From a checkpoint of a small transformer trained on Wikipedia.
Size: width 192, 3 heads of 64 (1 for keys and values), MLP 512 SwiGLU, 7.48M parameters.
MLP neurons of a small language model. Each row is named by its layer, matrix (gate and up: input weights) and neuron, and shows model dimensions 32-159. Each number is 500 + 25 x the weight over its row's rms, rounded and kept within 0 to 999. Numbers have three digits each. A neuron's up and down rows have the sign that makes its largest values positive.
After each neuron's rows, "fires after" lists the tokens most often just before its 100 highest values on Wikipedia text that the model never trained on; "fires in" lists the words (lower case) most often at its 100 highest values on Wikipedia text that the model never trained on. A number after a token or word is its count.

L7.gate211:457481527511497518499480519497491511527442512537512510508481527489529493502548491471490509519504482489498523521549473551502533480487489492463525477469478532487492496522488491481515510479518542496506463521495439491519506532467504505489536475530469467499464509538462466544513471549503496549479495496495544503475503495476501499506505521486460540504482525484517507498532485462546458476541
L7.up211:466447540546496473513461496531458506488525481553502489499498479504526507528476509491475503513518504503528515497506516527498524470491510535510532482458519494547491480552505506499480481505535537525500526526441486506519503511500490485432497516503512519520512510484453478487516491494505493484485506539504516487523490516495538525525487510482448524432510516485498507529516495477501457485503
fires after: " as" 38, " the" 10, "As" 8, " As" 4, " m" 4
fires in: "well" 27, "late" 12, "of" 6, "a" 6, "far" 4, "early" 4

L7.gate289:529509446498518511522541474488522499481515524520498539489466486452469493518500485475533521524480482490489514473492516511506512519484537494522486514501502465505491463533455516526471429482532473470488531533487512461495486486471485497489526491514470465536469511465486472496535530466519511567494509513545480511543513486503465521468548517509483487531430490477515504539516533506514491476492
L7.up289:531530489538536505525586474492515480466472478507463483507477472523542509473500506500492469477511526541521528488526506552537522515463506518490494509523514501483470497471469468539475495481523503483461494491492497490511463502491545435493531477497520546519503463510470516538514523495517481509491508487503506464512470512472489491488533552522493502506473517474489497514523485499513490478546
fires after: "," 43, "ur" 15, " Play" 4
fires in: "and" 22, "with" 22, "gourdou" 15

L2.gate250:506531478506532499494530489516490510554481457492534531501486497523474501546475487517486459492520534508490523470506526475520463484503489475496517513516497502471471492500484505523507472496509486489504472496530497418498452512468491470562517489498511515499465547493477484502552531549538527487524497473501526529522539514489491505484478464554518533498447459487506463509477474492524503504492
L2.up250:501532483515488513443475534523518511508496586476509515510557521502449496530474517494526498507467523510494500483486484527521533503487482485501530489485487477528501489472502516479525495523514485523504497495525549457557442496503444481504516544481506492484499472447501533472542516499550494487501461509551523511461485473488495504518491512456527500481468506477507566497506467479526503485492
fires after: " to" 45, " can" 5, " must" 4, " would" 4, " due" 4
fires in: "have" 24, "to" 12, "get" 6, "give" 6, "create" 5

L9.gate423:473485531525513502468465477484495496497492467485495491465479499488495501518501467462507522474511489527501537517528491507511538480497468510493544488486448494513529463493503510530498536553500444524506485526454520454513509522529499465512499481497522538511469481474540514532490484478553484508526509525509447497518503478526492538524478496509499514495511455506487483527510562471501555529508
L9.up423:492495495460535454487502519489447514508513482519548517455475472533502501540527490511520480481519504441485491542503546499547522522499488483512480517464481526520563529518501456488499516498518532515539502522501507503514518498462553510558546487502489524458523473473532521474562458472482553497508467507500520488454482519496479492514492494549500539470497504508514512489483500450506477536535
fires after: " it" 13, " It" 13, " was" 12, " is" 10, "'" 9
fires in: "was" 34, "is" 13, "not" 12, "more" 9, "s" 4, "t" 4

L9.gate36:499514509518480527543495452515523510503491467528553493462498517474528441507505473485505444480529512478526505484525524536512503549491511482484527504507528514527547488495506541496502482493484480502481541520501532522494523498487472507490507511475526530493518524496494514475517500470483488529473511496446540447491535491463540481501496487557472433494491454448486485554469441498499499489519
L9.up36:479504507489507505506497474525495523485474512492516444472514523513468464520542493467496463536478525494504490492512471526540462484533509490515543521510486504493524479502518506523495470490464501554500489556482510501488536526506496498516451457524492491473507503484509457534517547496525497527516513508512499501562542501522490484498521495518430489489496487501532501508540515539476456526514
fires after: " the" 42, " The" 5, "The" 4, "tt" 4
fires in: "to" 16, "late" 14, "early" 10, "upper" 8, "lower" 8

L12.gate509:484497470520497467500490491509447527486433479475534542505484510513473504496536501482463518488497502555520481512533512513560495527515534504507486552490491484476468505476508535456469540476474534476509545560508526519518480485494492475483530477486483462472490514543515460498492509481492494509525520517512492476497524505557478525465543511526485527508497488457504528505485479498498520453511
L12.up509:474473504550553476453513501507465522532527551511524486522508478467517521501489458472499540478488503530485470498512517517476503507531487485512455509499458490515547507496505523535513511518496485484506482507515480514530495450485473507541522493493510451482497525516482504526474482519502465508466504527516464493523502577492499549477493510497537554526515560528503551528483475543517544480530
fires after: "," 40, " Catal" 6, " Serbia" 6
fires in: "japanese" 20, "and" 10, "american" 8, "french" 6, "catalan" 6, "serbian" 6

L2.gate506:495468517523469505521507474493489506515498480500499527475502486516503538478496476479512501529537516555501476532542543539491511544470470533511508485513484428523500457513517479508482467500514487491527458526560507522514530527535499517503458472526542507473477463523477521499540499502512501531528514486506500500490513477501528484492534470517476497514474509517573485526491481532474498527510
L2.up506:492531496493459497484490494501457497516505527486547509516462502491550530531462493519522503564440500510489502479518508480424533518524530473526523498481497505490531495538503453519505500494487481483496516507455494477464467479491493509477518522530479549464492522468469544522508494459479518456560494464469500547516512489495475511499522479550524486513516552509492515496508487497516519487531
fires after: " United" 51, " |" 6, " of" 5, " the" 5
fires in: "states" 46, "us" 13, "united" 9, "kingdom" 6, "ireland" 5

L6.gate10:507498481490494452527475511515478490523448514511505520494509458471514506479458518506468530476424504506493552522526450453464545472530502478541479479503498486484516520538466532506521482440489476516493468519486494510499516494494511477532489528495502450486510507470533480532469462477470502554533521511471509517498505505468516488485493477536501494510476515510473504515530536508463518518495
L6.up10:496513529484485508514499505505455476489518539484541510498514528546513494524486513463473455487548468496499541498509513507510483482502461528502531446461489507507558539544516469481490502475477524516487496499463515523529505518485535518531522449506527455544524478503458476507541493454507518518521532474440500500532511526499540566506507529517504522509529511520485497507533443498527538504527
fires after: " was" 48, " is" 12, " were" 4, " (" 4
fires in: "also" 17, "later" 15, "then" 7, "not" 7, "originally" 4